config.yaml
n_layer: 16
rope_base: 10000.0
rope_fraction: 1.0
bias: "none"
tie_embeddings: false
init_std_down: 0.0784
weight_decay: 0.0
lr_head: 0.00468
dataset: "wikipedia_en"
MLP neurons of a small language model. Each row is named by its layer, matrix (gate and up: input weights) and neuron, and shows model dimensions 32-127. Each number is 500 + 25 x the weight over its row's rms, rounded and kept within 0 to 999. Numbers have three digits each. A neuron's up and down rows have the sign that makes its largest values positive.
Before each neuron's rows, "fires in" lists the words (lower case) most often at its 100 highest values on Wikipedia text that the model never trained on. A number after a token or word is its count.

fires in: "three" 22, "six" 18, "four" 12, "two" 9, "five" 7, "neighbouring" 5
L3.gate109:479546508493521528450497474455504476553484496529491507541506524486508501541507462501520502486491472443491471522464445456480533492512467482497453492481475453491521520500494495543469575474510528474507504502498501506462523517526501493505552488511540529502494480457491483479480535495512474514
L3.up109:521517479514503498454530507504539459503507501511521493513482526462448520495515520461485542492476498513492496505469471491511504497524479469478467499502468472506527506435469526539478543522557508474435535507521430501521457518486498443532466552472475510485505515517527524506497498487504453531

fires in: "john" 15, "david" 11, "michael" 11, "james" 9, "black" 7
L3.gate256:563527503426461450457487538494510486480528500447514486470477472501511529468497486452523453491523507487508488488511483488501498503465513496509531502473511533444490507512508479509503502490480479473530492488510517523468462485540450465516503481513524515460472521523460530539514488496491505456
L3.up256:527487575502520531485483550482449490537485536487479501489476526502510472449533520490472521456520481498481509461512474453516474523513495472505519510513516514514524533468534513524495481503544449452515523472513508469489530488513491508482518446499541493457525511530469504507479487459520473535

fires in: "january" 27, "august" 11, "april" 10, "july" 9, "november" 9, "june" 9
L7.gate193:492540480472535455452534475485566507461456513519515530527522503483525483521460516473495505503524516480485537514518510494496469488491490513514510529518451544479517487508472495506532509480501484539537516505550510461465509490530499471474550498496512501510487512467479525532508471519476477464
L7.up193:528440474534470524480532487479464466564490516492508472460546477522484496466519513504491506490553496512528529505501505468483501458525525481480508514501491491507504529521522539535487470468472495525508494484529472458555497500479529521466440519537507502508437525501535471473519490484496502486

fires in: "known" 26, "same" 25, "such" 24, "there" 14, "these" 4
L5.gate274:508543512478501534498478528493508512514480478488487452475542495518521481492502502494501477537517480544481526474520550437502457454461464526500485497521461539482505523471538493489512537452463488513508512479527507479517476466520487501567536490484520504467483527515519507495537512512488473468
L5.up274:515521485440465503485433476473517522495496486528492533505526534470469503527568481473476467507453471511502525494490473486516566473480519488523484435525487505490517525522468544483500486491541496486497504486482511491534539480479508530531487525461502481476500514479483524508500511517490490484

fires in: "where" 18, "near" 16, "around" 16, "small" 15, "off" 6
L3.gate119:466523519524504487518471500466513535517520496493472495495505451477509472460507504508512534520481474506459479472486488458511507499483486514520490547503505504518458496500496453457473517532449475476463531488502545495513512550494492481519512489513476531488519534524505516489482506508575496514
L3.up119:474524447504513473517499526475551536503511483534511496473535466519519438534486480504476485486506505481514498502516533481524488451490490477514499511506550490491492468514496519480473508497479487533487437475499519520503508517537492520497485499488517542464495553509514538509476536488528482520

fires in: "as" 27, "is" 13, "with" 9, "are" 5
L13.gate132:508486528491518501458493504502505507525473496503469472486500496486453488485496560516452490458486503515465482539508449509531476553509498528523476503479492496504525520477483463537501523503490520538495501500495508479528508513502491481523488494511530514504500458445484530457514507459469480490
L13.up132:504501551543506465464502516510482499482499527525536472539502484529490503470491510501503543468504539481523458482533486458501509476465504507485485491471485482492486471528458486477532487505479495507447473484487477509490512519501478509476449492516493497482498499507514484532458468521484470527

fires in: "had" 54, "have" 21, "having" 13, "has" 12
L7.gate114:505503510482497469486469492503530481478478503484526506528486474521536505476491493488469439507515536482523480553497503485513527530523483498485445479468489490499524535511492500497484491514511506501537500505502494431523510509487494426469509500452495497490482490474527474501520508516523497509
L7.up114:508461502507515479481500508488489489468514502457508515553497537529560532485443491509539470486506520483539531534461462537514457504522495552492502510502491532537516485473497541477495526507510502538537472510513499475533489473513507524488518512432531538488478512478507548513516546539505493475

fires in: "medal" 17, "played" 13, "players" 11, "metal" 7, "play" 7, "playing" 6
L2.gate249:503491487473502489479516482472496534488501486467482506479504515517522493456533454475475498468500503521479553499477490538483544550490489491487477531468491494514479505520518491438536517506512500508513502489473525502522470511428520487539502499510494479498486470484455506508495508504539522516
L2.up249:515504498510511488503481502468476541511507480475519512494469522532497508470552458509489473483496538540479542515509482471490512530478467514484522506487480475498499461512520460458548537493551488489485509505493508519473457505457531527496509515532478529534501486476462511484518528487511520515

fires in: "his" 17, "their" 10, "2" 7, "to" 7, "poker" 7, "pancrase" 6
L8.gate216:489467486491452526518501531507527570521530525503475457481488496546472500512479479485470468532521509485461454507516490461475523480498568463469513499486512524471487547473513470440493513520487522514498541550442497502481522515482552498446526449497520528527504506493521481495529514530527492481
L8.up216:491511500499516484527498475536521517501465491503467550502545485511492523494544478480489484503486514494480474515511486495478518490545524460504513514482516499482582493469473492493501502495465519463484552488511508526504504485501504469517545486414492506532490515496501430546518488503476539488

fires in: "her" 38, "his" 33, "hispanic" 4, "philippe" 4
L3.gate236:484491475499481520473459498466531497497494464469519469490495512469510476514484486512474544509526508530520473489458515506488507471488527511502491523484484499478495547527481498524491501503531439478558519492496506513478540518518511490527534482466511509509504491471530457494494549530503455495
L3.up236:474496474477489495505460479476527514493506467499529450496468549464521510516520484501454521519511533503490456502470540498473511511495497489530514511491478513493452544523496485543514503522514441476561535481485506512490525518528515481507519489482493525533481486456535466509500566506508454479

fires in: "the" 55, "highway" 7
L12.gate244:492508554467502491496547472501550471524449521483468532486490479493518486487505485505517484526493468494482528511477523482477544509529546494468507487499496493495509489494499553462515506504502436492457490479487553503529559495483493483472502495484474488483506490489512497477496529451503529495
L12.up244:538505484500465507519468500545511502480480538491536519495541515498485488516484522488535520482546450500491498492482487523508455488511482481503492497519520551506493523486469473517534478515476481480487520497503435499555460521546495472469493452481550478514478450525531472497508536511504525500

fires in: "his" 64, "s" 15, "and" 7
L11.gate319:541482495473507513509437492521494534495503501494513449528488499480535497473476455458469496520531479481508520489462470498485506473476493504549486488500460500514549484507482474484487469531477467489484531524472490531496555522526492459481538473501521508504518505497513543521518488515523439438
L11.up319:500534481496559490517522529473521473516468466456499460461481528517499516472538490473516517506509476503520431473474474518485454459525515483467484461471480505517508534480476445517516501546509483501479517490517476547499498502465468506489506464478473487521538512516465493499511465507502487537

fires in: "has" 39, "have" 21, "is" 15, "was" 12, "had" 9, "also" 4
L5.gate307:542500532500523454493477505486470521514467544528493532458496510529512490511555515502523457511555507492482518485512493482507539521515491528518490516502498498522465535516470502547479516522455498486522525502504495474491514526452475479540480498474489532460499506483541477483495537465470521529
L5.up307:479514505480518469436534529506469470493491480453560519508554463488489481465511504512502519518515467466508533518476481544490519513509516524512460574478524510525488473476497510505489510497501484465519507524527504461517477536529503508475534517481443479510448496520493486468529512516516497507

fires in: "known" 26, "same" 25, "some" 17, "such" 10, "these" 8, "early" 5
L3.gate250:503493507533479529460431531488511491525510474470476475474519444474492484488545492495482468504503457507507474516508508446488529501481463472524526467536453536499486514481487497522511490545483482496503516442478565540522482497550507521509524495497527500482518506505533531465512463530467513499
L3.up250:488513492511538511476456535455503498525497454478469507453492502472492502545560496480510461462472527506487507501506529462464514492467507506481532487512474506493492525501493489516486526537456484508504499464480543518523523515519509518532513463500503509481512480521502531478496472564470477474

fires in: "to" 66, "should" 8, "can" 6, "could" 4, "would" 4
L5.gate115:477493476465518504493483504525508487501476522493496487507475528524533489518505431514467485500467488519551504442487482515481503530490490491501506455478510482489491499505493532482520483513548519538504521463461470476456556513449495531545527519484518517519479507518484486544494514524448482526
L5.up115:518501473540544500499518507492502475480482499516509478545458529551516506491486481478460542476494507523451494481490476519495538486511491491489509528511500480525517526510536525449530506452497494550494508491511500523520474506441560497534501500539489484462502555462451518480488529515500479501

fires in: "up" 24, "back" 24, "down" 11, "upper" 6, "upon" 5, "download" 4
L2.gate123:430549543458511457484487491494496468564503465481542483466463510498525492543543540501536495461499510507496497513515490528481509456528466484494453541479482486476497501501467512461506519524494499537556489508468546522506488495463479478502525492492468493532499492473484489519457499456519541495
L2.up123:487532529483515460492496469513491486494549468491509475467508473483530494500527520478529487513506522495470508529563521491516509454535496502454497490489539464471504482508465503471497500496445491478479475521514539498512459464461472470519475489495494513488496526461509527541461498487566555504

fires in: "one" 41, "any" 18, "each" 13, "some" 10, "an" 8
L2.gate61:556515506472475506485479513487481489501500478514530532527549459477468486498531477470540496486513487540495497472478484528452453482492511523543536464511493475482476476485483521515445510524511488477503483479450460509490468481475507514498497481473518530453490493540467520511486514511427572492
L2.up61:526535477474498510508502516496488490494515508494498558513554492490454513482533456467530491485525489522501515479471470522499489508524537502516523476532508464479471486482499526492458516510508490459455458439445462550491453472486498495523501487512511534457491496538467548516497508504460528493

fires in: "near" 16, "around" 15, "san" 7, "high" 7, "in" 7
L5.gate1:504488464486520501474518491481445535509502469466481466526476478498467460468456524505466509490514531473508482480524523524534515475467479508508472541498525511514477496509489512472454505469483500530469531462520488469523465496489507457507521543531516511474486519515558489517495486494499515519
L5.up1:524482506500476504536526458488480511458483508501520480511507496501545495538476511507484495510481523487481475488492502473522494448526464502462505518492466461530494508525520511473533486470486447503511492477485541515517486522475482485506547492562512503488487537500496481508481451492548501495

fires in: "named" 15, "called" 14, "mount" 9, "township" 9, "tamil" 8, "town" 7
L2.gate246:539454505486494519482520493449500507550499511524454526545522495535528518493483512508487467522566494512488506506528475495519490492479514495518466487512495514463534495525504514529508481481470448456481477525509500458496493487461537510538536458475557508509433498504531526493529485467477499588
L2.up246:531482509518485497493497513444510519532471501544484505521519482535524518508523467521477460519526494542465510531501493522509503521517532489476508484495490516468535530519476479527482487502497467490505505527502473522521518534425562515510544476484551484490451534533534487449524462478503484536

fires in: "park" 11, "ministry" 11, "minister" 11, "district" 11, "occurred" 6, "occurs" 6
L2.gate118:507495536465510485515501516507521503524558476509508483466484529487520494489535503530529478510487529529536535490503514493503514503527485507526552555481504489521508491530480505468485475501505501511556535435455477478506544512477485521576523527476488476518552529497476497555519546511491512496
L2.up118:492462497526508509459518511487468475517489459467500513548500497493482509463495469508469523428530520511548480470531535482540520522529500483469503518538528525540506476468509501497486528523488518487534515471488474509539502482506501538473522491514470514506512471509487512458464565494512503473

fires in: "and" 52, "had" 47
L5.gate223:503502442461506482506490501523516464530472509494452538509490488502512478472467510491524486499501528505501470516481452507520487521554498477484448504495508472483493532511487514489457481492522498481490530483509496516492500515502449489475505518514459542482513531459514483480500527522549481514
L5.up223:463423542468509503487497516518456475491445480501520471514501503452545483468500494497508464473536520488491536512524482523494501553494512533533503508494484490497472469512505511493466460493517473491524517513496465490524506542475471537513469503496505562496493526504489469486515453510472530477

fires in: "john" 28, "gold" 13, "david" 11, "black" 9, "mark" 7, "johnson" 7
L3.gate75:505456507489523493505462513505511489533495506441461496461469483480522520546479494533508496503519527482485479460502477498528479477503502451489540489478490512526483542568502530499522467509505462441537547513489480536510481468509489478540483487544488513501523511536500470519501488468511502519
L3.up75:482488504510512473544466544472527459510514524470500499481474501516512473531473499459530500489483519483465487481541505478506495482513519473475515494476455513486507547562480542507512460516520464460524518527437455519509445500499481482479466456503492487499497516525492491491496511469526494528

fires in: "united" 43, "south" 9, "north" 7, "neighbouring" 5, "richard" 4
L2.gate98:510509522514408477489482495497511522485541523498491490508509493512487522482499465507504523457452424458528517477518453497526459536508493489499475494489533540501524548495492520526510531485524511471437509426466520476499463520494506484463505490477505540482470533534488485507503500484482495471
L2.up98:545518486558467537502503437516506501480488478492482457509488499500501566486529490484511500444488538512504555492491452486534516496527471510490502491530501494510509527464473503490461517509503546524446523499505490528511453489475481454476494488497534496554506498497477496491532570471464489519

fires in: "june" 32, "july" 28, "countries" 6
L3.gate71:513494484476486548513486485514470494503514529549552485528502453502506507509516475541469492436498487488463501499491473496495503483501488493514515471483434499498518526492515500520512474458530497511503503510535460477466482486532509525479504525513527521455505472468515461508464506523523489486
L3.up71:516497526470477558500491491514460477503496518562564496499514444504502501500531501547484543469486513463490544497510451505480496488515469480519506493484466499513510524493510521532491480484526504478499521519528486474431484517503497519526497518477510531471497457502536477512482490538527485479

fires in: "this" 59, "said" 7, "did" 6, "him" 5
L3.gate13:477541464523511481483514526469551497502515500478457478475476505516476499483529490483507512503512456517528520461493514516500491512496515530514504466532530455492501517507475535448496505540501529516523492497494498515480461487495500522507486532491476475510449463509504481473463521564470486518
L3.up13:476534471483501466471508537455529521474535483498508530445473516510468515500493456480512527494523462491488521493500526507510475507501505493538500466527486506513511525481507504449478501522526583530512531477519472526492478494502519503478501509490503509488455526519465503500517473530483497534

fires in: "up" 24, "so" 13, "upper" 6, "upon" 5, "corrosion" 4, "announced" 4
L2.gate108:538535459526505484492550518485512523475510489510490470479530436502532529555493529528530486512502466523474524534503503492510545489523445479524465476487508523490476518522534503474532477500468482498548468494460520494473498559473495496527484537441509511456487494524533506474523476510497503515
L2.up108:548547458524489467488533512468530508485527513529497495481501471509552512517473517501530486527535475547475515529492537498499554485528440478496493480479500529500473512508532507462492461530462524500562475480475534497473531541447476515496511537448493515478521453524516509487521496494474503495

fires in: "december" 41, "until" 19, "june" 15, "27" 9, "before" 4
L2.gate80:476501486485507492503489473481541495486481448492543479511518498538488511561483507515532499496496516552537515498488498463457510494526492502499470501545497492484488488470513505482498491486493484549559511462504483451474517505468526525525510487548485510499517482532456560514451486493462493454
L2.up80:512504503469472535493481464503434467523492495491501483526480507493518498522467502499479510514465487499514505500487509520515502487536440488487481481475506520508538480522537472501492463464540525525520500513519465483524520565501516513498502501503470510488479466490486530480442479472508502500

fires in: "of" 56, "for" 7, "on" 5, "to" 5, "his" 4
L5.gate7:486477478509496467499473533492521508499507495479527499524494516459496484506480533451497489512530511489550509554529461505470449518505526479555529519500488469500480542496546527479489560520468461492467498542520529461463514526477502526510499499498489519495477488425528486522499472512452527505
L5.up7:506560495492506492511453517531484451523481492473467523523494516483508511539509522468498543478524455498470499578493480493523514489510523481487524490493520448513489549498499471503488518500503460529501482547526500458469531505458469476519450497495448520463535508420496504484516519483518505480

fires in: "was" 48, "had" 16, "having" 9, "either" 8, "remained" 5
L8.gate92:482473514483500460542507540473489549469536502479512530497519542491512520496473458513435488481487496479527491492484463498470512549514491459511454510467482483498476502492517494511493452504537498510508477536514529528486490518485517474487537523509495528484570488486512537472493513535536471481
L8.up92:427477493533535442534508508491499493521516508490548482479479484527490513498512501501473533497490513509514486517515525528507475495518519533475444519499486469545486481508515485510503486519513519465500498500497495487478524502470514524463497508477501517524496485510476455496519556480464507530

fires in: "the" 25, "on" 12, "a" 7, "to" 5, "new" 4
L12.gate319:536495495525488505514489490504495494533473499518449527510493513472505538465537525477538509500502452503482487511507486448469494517554513546550523488515511472465521469541540551504472513511491482527510525545504528474510500486461523502484500504505506476530500520523499501452494508503468487485
L12.up319:528490466491467507517455484501450507529457497530536539474525540470494542514545476524507466494496521518536498496491503455483499487522490494545451542476513502525506487542480473502526517493492495530497502526475516502510507540501514495498488491483542455502516497477518493487508483519473557499

fires in: "one" 18, "several" 17, "two" 16, "three" 16, "six" 14, "four" 12
L5.gate209:505513498499456475462466509489524507535504478447506506486531522513456474501558504523501525493473465509480519505458501477432489499481452487474489494553506463487488515481487475533542526522464464440512483484474508524493496463506518476502502482489500518484485508460505469467537514490451505483
L5.up209:483517514524489481460470505491509510513516481461491523488524527476465480516528532526487496512516442491492492493463484471470536497466471476464487497528481469474482509497514453501567546519490505459486494477492503516499511469473531497484498516511503520506498517475521470488536503485448544480

fires in: "de" 16, "air" 11, "win" 10, "league" 7, "airport" 4, "side" 4
L5.gate222:499471447475517541457448534503474487517535492492478511521489458498527460476539486464507522474500425472491458497464432482523495476479546506486502458499487510509481507506477447507493514512462496526481494513497547504459506472524513466490550503475512510522549511476526522523517501517539459497
L5.up222:497449482533522477523527469490436452496493512502526493521469518480529495475475519488500529471531484531491490496527440494515475529495564479471503513493454492532472532475539516530514552506516512526513532515537471526498506515486503454518504481524513520485540486515518522521509497504509511486

fires in: "his" 26, "s" 23, "its" 6, "national" 5, "whose" 5
L13.gate244:463541512488489482540496487538483517511532491515510462468510539486519541472509462470483462474544505498502483537517495562487483519491469544529505479490510514515494489481479438462484485518522478504477439499479520473514525478513484482500526480542501555495478464491540482517492514514489492488
L13.up244:504568538489470443499506518495518505528514445485495501459509540472490474497532442541478501508506490536521479496514545482505509501502549526478511488513501497512475509509494449497464477461454482486516510478483472490487534476523534483493492528541507482538543553489490494500497536517517463505

fires in: "near" 16, "through" 16, "off" 11, "south" 9, "north" 7, "under" 7
L5.gate254:429525459503465455544498482450453518474544474498483465548508513500468510508443495492537537496474506530505508492475464492490537508503484491494500506452487481526524489512496517478484489491493519543455478536482504531499491548491515538483490503533488501514491534537487451507514512514508497466
L5.up254:515517517489495509483471482488492521494491460494469476519447484527491497506505545509498481467491512490465469427491467473543451511486506548526487493566516457554477549501534530477471544535477490527474489472524523508466502519506499490490485510487540531487511516476508544499461464491484531488

fires in: "player" 30, "team" 20, "players" 12, "play" 8, "teams" 7, "playing" 7
L3.gate260:463538501499493491450508510451452523508516530508479475536472507503533501467523484518491491514503481468464512477566511531531536462513500474462516529517509488476478525506489529496451524508529507546530488456444479510469506497468494498500547530481512490471470483486519493526484489495517474509
L3.up260:462499516501508488492491516484510478511499479515491548468515503480507475484492488512500464470486537536469504490528489540502533510508506473517461512511524477518511483510533539443544511519506484474550524461548507486505497541497503481523510444466479496484569479504503504467479527520526518472

fires in: "and" 27, "of" 17, "includes" 11, "only" 8, "these" 8, "as" 4
L11.gate215:490483510460493494519467500495473473508446504540522501503502490493524477522526491491483529482465478518489517524491501530493486495467500455504469508484513503482517487520489515516534450498470490502490472543504445517460532506526480520539499473525506541502461519515522487506529493501470501552
L11.up215:431503472516529465510497532510486532494500499501476479468461487544466482489537523519471509537521513528435532526522485466531549508462540515493532472510452471513516480472453475534492521477471538489515516496493487518510534502508500497540503531525509475464530511506507489500531525526485511526

fires in: "de" 37, "degree" 8, "on" 6
L5.gate76:465477518506475538473488483454488507534497491513480471514509529523515502488480499506544489516437495506545510460502490518476520543519504439529499446474516493456543474524534487501483473498523510498487440473522529512469519464463474532499513487497501525519478536479517563515517488500483466502
L5.up76:514510513484567502499524534479514490483495513508506488497464448506518484468496514480476542516486455494479447514535504510540503511528496504513506450531438506492475497539495468482470533509499470523475502530529526482484520497513447486519487514477524475474511536459493453462526495485491497450

fires in: "as" 42, "for" 7, "earth" 6, "than" 5, "with" 4
L13.gate129:504526516494495553476466467431482487472533547501534496486539493468441523475510516486484504436521475536468488513464515493478517483476445495510485493444516473484480486523464504487449503525524505492501503493491478507478457516468507481502501461513544503498518463475501480484516516504491488512
L13.up129:515516526522505509498505479529540456503467525526493484542532452522488517438489472511481523515524510494451529497549471466501505513483503533518433513502516512480449503452455510507547503521510499542503476487480470515510461532505463517537509512486527494488503518484490529490486494492542482449

fires in: "known" 26, "named" 15, "called" 14, "authority" 8, "election" 7, "collection" 6
L2.gate225:487527465471469530448484547500514504505503449514478471496551487540501504480495489483486489475528514518542524496534490497481492475499493495524539482508465490452484489523469462468520493476421496509551483501502526481480535474500481488528498475450489484445440517458498486481490499554514486551
L2.up225:528521462470458504460485533491520473512509463511481479524539527530522476491490507520492488481514491490560524495542488512468505459489514468503515479478469501474498498485486488473503504489454505493517504493495519522498510485517495545551515459447481502451470500443503500470489538541504466511

fires in: "has" 36, "having" 13, "won" 7, "which" 6, "what" 5
L9.gate74:497523539463514485484486569497481475476504485435456492513480470539484507538466486510495515473500500528560479520494455524546487484559523496500452504528530484526483501527515519489503543474487534523513473486490462530479497526491492505489471506492482528490512516500489497489518520520521509531
L9.up74:473501513508500528479531566523512497490513521499467490497465530504521461515436502466508495490487510463460447553519517476542519502515545491535506545526503502543508497517506523506515531515530498526539476473523464456510526539481508526474486491504468507485497536536501452488518553522522503522

fires in: "royal" 14, "division" 14, "mao" 8, "la" 8, "group" 8, "river" 8
L5.gate15:495502537561506489471485485490494467487484503497520529480504513508491455509495445488507497514495511490501528492516527514490498517454479484470512509449482494447549511515492510517465520466482522468481499505481507476513509504540468459456485489492504528499491530502524464514504484491538494480
L5.up15:477527502503466492491503493483523515508518513519517506526499538510525463492483464490536485491503483478484511491494501547474533499433479491456525495411487513470473543510525516549485500494495526496460463501495546506521477507538453490497507485514469522503492515507500508481453490525509514507

fires in: "has" 70, "being" 12, "received" 6, "was" 5
L3.gate315:504503474522502479448470519467506523504503506456529509546512491517523504447468498488484482526537509494494511503483461533528496501533567529462475507481522492518527497527529495530498488453444498469505476516510498493499464501520529473531527494472576510496465494491536460514521540485532485509
L3.up315:489506517523512501461471534495442507515449525452500530525531511545491481476506487486496463491512516488514503532479467527553519490520551515499455525491544505479525463493530498545527479474445509484532496518545524511496483516512480488517518512493499522458477512504525469505522541503512514522

fires in: "most" 29, "more" 24, "many" 13, "major" 9, "local" 9
L2.gate204:510495527504449492490490513439462464487497447484487523501492511448511454523475513491481465493521513470474555540497484444476523526462493522492509503517475488505535525497471479529511504533504440479489484517537510529504533518465537505510495491517512531500471465496499509495523507529506511512
L2.up204:514508529516467499481488493444479455516510467499525512510491523464499500526522485465488464487516524481508525531507483436498514540468486541516545469542473497479506479494469494521518515549492456489514472509515498532476525520468525512512487482491517561494454463475488475495501517538501521509

fires in: "in" 33, "as" 19, "to" 7, "las" 4
L9.gate7:493528531481521493512497473479456537516470465491514464444536485547537544529491480502482524551495499521458484489484491502498499491521463523524498511519470474500496492522483503535518472506492493546509528501512514531523505485462496503522550490506490478516461532497499562485453493473503520493
L9.up7:498515520502538489509498570501575472507517523489526529494494471502495470474478549458509533495514526468505472487485506509521468499523533518496534490520488484501504508502522475476481470523540488479513475490519474512487488452473497424520513451497516515535491472529491543496487486522499526548

fires in: "south" 24, "business" 9, "east" 9, "water" 4, "eastmatt" 4
L3.gate127:533470517486495520510494472504473478480519501514489503474502539473500547515466494548513533519469531462485484522517537518463508502482461461537523479537508528518519483465515509565513482450487486495487512505500513477489504513500512477520504519493517525527480477496485531501486473496520507518
L3.up127:551470520519503519487460468468507500454541503488509488491509489474493502506485503500509501517521487497487503491569495493544485510505505494523517482549470495519484498496495487472495470472515504487502458441510469492483523499479460489456534461501516477517470502482489472510467476516512508474

fires in: "august" 43, "july" 22, "la" 14, "june" 10
L2.gate264:514466508502496504516556469505484523490477527524492522524517498507507491520496450498498512464490479447518528499483502526467458518543505497523480513441481515490456492559470495517510479469472495531479554518475514474463485513547528528498506468487518540465481516491507469505490465475524508527
L2.up264:509513472498447460478522486515507504445516531516500546474542491451464519492521520487479518535485476505497498497527469463505472514527541471483532495491489531448478516546515516521474465503500471532559506460499510450444484485505456513511511523546469537470477549524510471483465467501516486481

fires in: "can" 25, "may" 15, "east" 9, "top" 6, "would" 6, "lived" 4
L7.gate297:459505470564535474503496497508515522538467494470514490555515494495525543534478465498501514472481489474507532549473495489490538510519518495511447472499497522524496483499484474514528506523497498567528512494527501457527497518478519535477442485536503519498467494496531487508506529527494527543
L7.up297:500505473530533501493535498519476474496503467495508475528504480493491459470481486518480505509530469461539521488478451520490478534520500509502509476531544532520485512488522479510482468484453544547505521463499501565474478514494550464451519491517503534485456481489437498481508518554489492504

fires in: "first" 31, "only" 10, "some" 9, "same" 8, "largest" 7
L11.gate304:508472481471491471509495501502486501481462497540516539482511510521536531541519470468494523483464535487468514449477540481471546504523471508488491481495450511500495478476449495482466543517491509488490471496473493533529521501508522554489555478469443498506557462524480548486506496526467509516
L11.up304:497493480554537518473518484499542509488507498565483515487544552532448475530547490509515507501512481498492502491500504504485548480494536484511506532504485497494455449550520474483500475494500529491493496497500518533502524495518521487500490486501504500458499515509535542456464487519520450491

fires in: "at" 79, "following" 6
L12.gate89:514531495482506525471467473503516468485549469476479495498513528469472460545487533535523497469526464504526516478485465508487528481521468504542479495531466494517457491480478535494486523523500472513502504492509542502533490530528512511567484495517519499496500482495525490521508483517482453476
L12.up89:507515474506520503512498501478498503465488508513504514529525511521496459537520514477507491473540524450489469480550531483496488502493479500500495500530452516471492529491499517520513521567481449486491527526499526432530482504529502533480476497489490484509497535506511453502521529521488521488

fires in: "film" 23, "television" 17, "network" 7, "supreme" 5
L5.gate18:497482493490530490537461462464506524502538453522477452484555517513535459457532524512470459492505516515450564492469510481464465472486502476517529502509526463504520518467510496503500514467535479489541505504488503483524504492473521515507546484515538506473488484477475498484498482474535500489
L5.up18:493526482515543503523482480500495535452508500573484559469515486504502466498495496525460477531469481506462480482484505504436476472550512529520515468537520480500498516522522504534503510505521547482496479482490483460471500496535508509454480514487455492529515527495524506483486507530542514483

fires in: "her" 36, "him" 10, "up" 5
L12.gate235:518515485483537496482512505487473512456502505488510482493487476452510494508497480499504524499492448479505556494488484459493528490491495543519489458438512481519527526461495521527493463470495493473516523492475516478525495484490516506508491521501576486502482497482494487532472472503515464489
L12.up235:528491479531493440452514516503491497502513466489544493497538512498490532525518462527504521496491458481482517485470546527479525471495487514549495471479535517558487507508516499537498513520505468497534528548513516544492478469513511512513521529536517483481517501462425524498539478491495483509

fires in: "is" 24, "grigorovich" 12, "ground" 6, "graduate" 5, "grant" 4, "was" 4
L5.gate119:530478488496533487526476516464461516530489512535492514469524488484504496483517537478462493476538547534543525525496510522530514512524500518507500496497486500514477510490523470549484506500491483538533504481495520462488488522491530496463480490474503499473488513499532553491509476501532550530
L5.up119:502488538512486534467451529482492486468493516519511541514453511482513476491561493551528518509485493485453497484503511505488539507540542571516486521512491541515502475538458520460533510492530504487505487526526449472534473510496505505551468483463483524476464506546510532534518519507509459504

fires in: "film" 54, "television" 20, "book" 10, "books" 5
L2.gate250:505521497471505525518457524486511552531546509474473470506510453482521488507494491518508456500499505508519530469518501510503505453484554499530537512493524515482465524501512511507496490486535488513562462494504467489477490469513507503495538500544526486509469543491480514492485526481530514495
L2.up250:499515477539515536515446506505495522516507514479473528494512534519485470493495484541495460491516547518526510446516501500465522474488508496468538475527489496470491525513512494574507494499497528509561496495552460488513478499530528524517517503556499472527494508492492529519465541445528491533

fires in: "only" 18, "000" 14, "than" 8, "as" 7, "without" 5
L12.gate38:533474492475484503517453530482527521507461520539477545462541485527521530504499509444524522485516463491527497495494470488491493510521467499498491536532488546536496469496513535456526502522495546545496500504495488500472508472461531535502496529493485510537512473512485462481482519506519462527
L12.up38:433517495526522465483532549486507504517492499527466520491526487519480453511498521527496512496474471516489510497519497490499500459492450489479493508507490510472452513509480534530462483513507501508494506489460504525485498477517515529525578504498551476533544497507536510541494552475492498507

fires in: "would" 51, "could" 11, "do" 8, "does" 6, "doctor" 4, "doctors" 4
L3.gate121:469484537466506492525553479476495487476502525455495537490456558464515531546470522496470452542510491515483543468491531525505505523496540470497484498490475484497503504488527507491501514491505536533504465510472512513504532507493517500461458501525555523492473537475479490474502486513514487502
L3.up121:493533488512525514514515534515479490445481538455462469523490506475501471490457506483467529504545460486519454494492472490527507503474574527545523514543519509557506517519527486462482482476514469493479481474497520469478503506487462474482517469469517527495495511473479532515521494496484497533

fires in: "one" 43, "building" 14, "set" 12, "hall" 8, "located" 6, "each" 4
L2.gate125:492527507490477507420531501446552492488471483463508471528562512536498469536495472497536475468515453480516493471495462531468519494491494500474511514517501456498504541496520482498494565458509522475536490514507500549535549500462477487484513502466492540461471507493537480481510512489501500528
L2.up125:499502519518471479514507495492537477452506500498489496537513510552476443485523466491507551521473503518571480474516506512507460519512449515494498481543515464507489507496486497481467494475503483482504496521464484516544480492492459471521497500478501553455474516501544467474463488492491500505

fires in: "would" 51, "still" 11, "could" 11, "began" 11, "now" 6, "not" 4
L2.gate184:447521441493484456474509492465513513493480497510480512491509536508449529514485462465481495541527463433511562506460481519503480515466512504499490523506500471503510494499502483494497486484499520536503436509477529511461551490508461496489466495508481523559491473505493476507508555516499497554
L2.up184:480506452484461502457527502474535509468495492506504503489517523499509506481465482477504502553540473431493499470502484473490482543468514482484500486508514502491517511485512484495510487473478535533512445509474505479469531472511492512495476512476517531568472458499506489467542532528512495549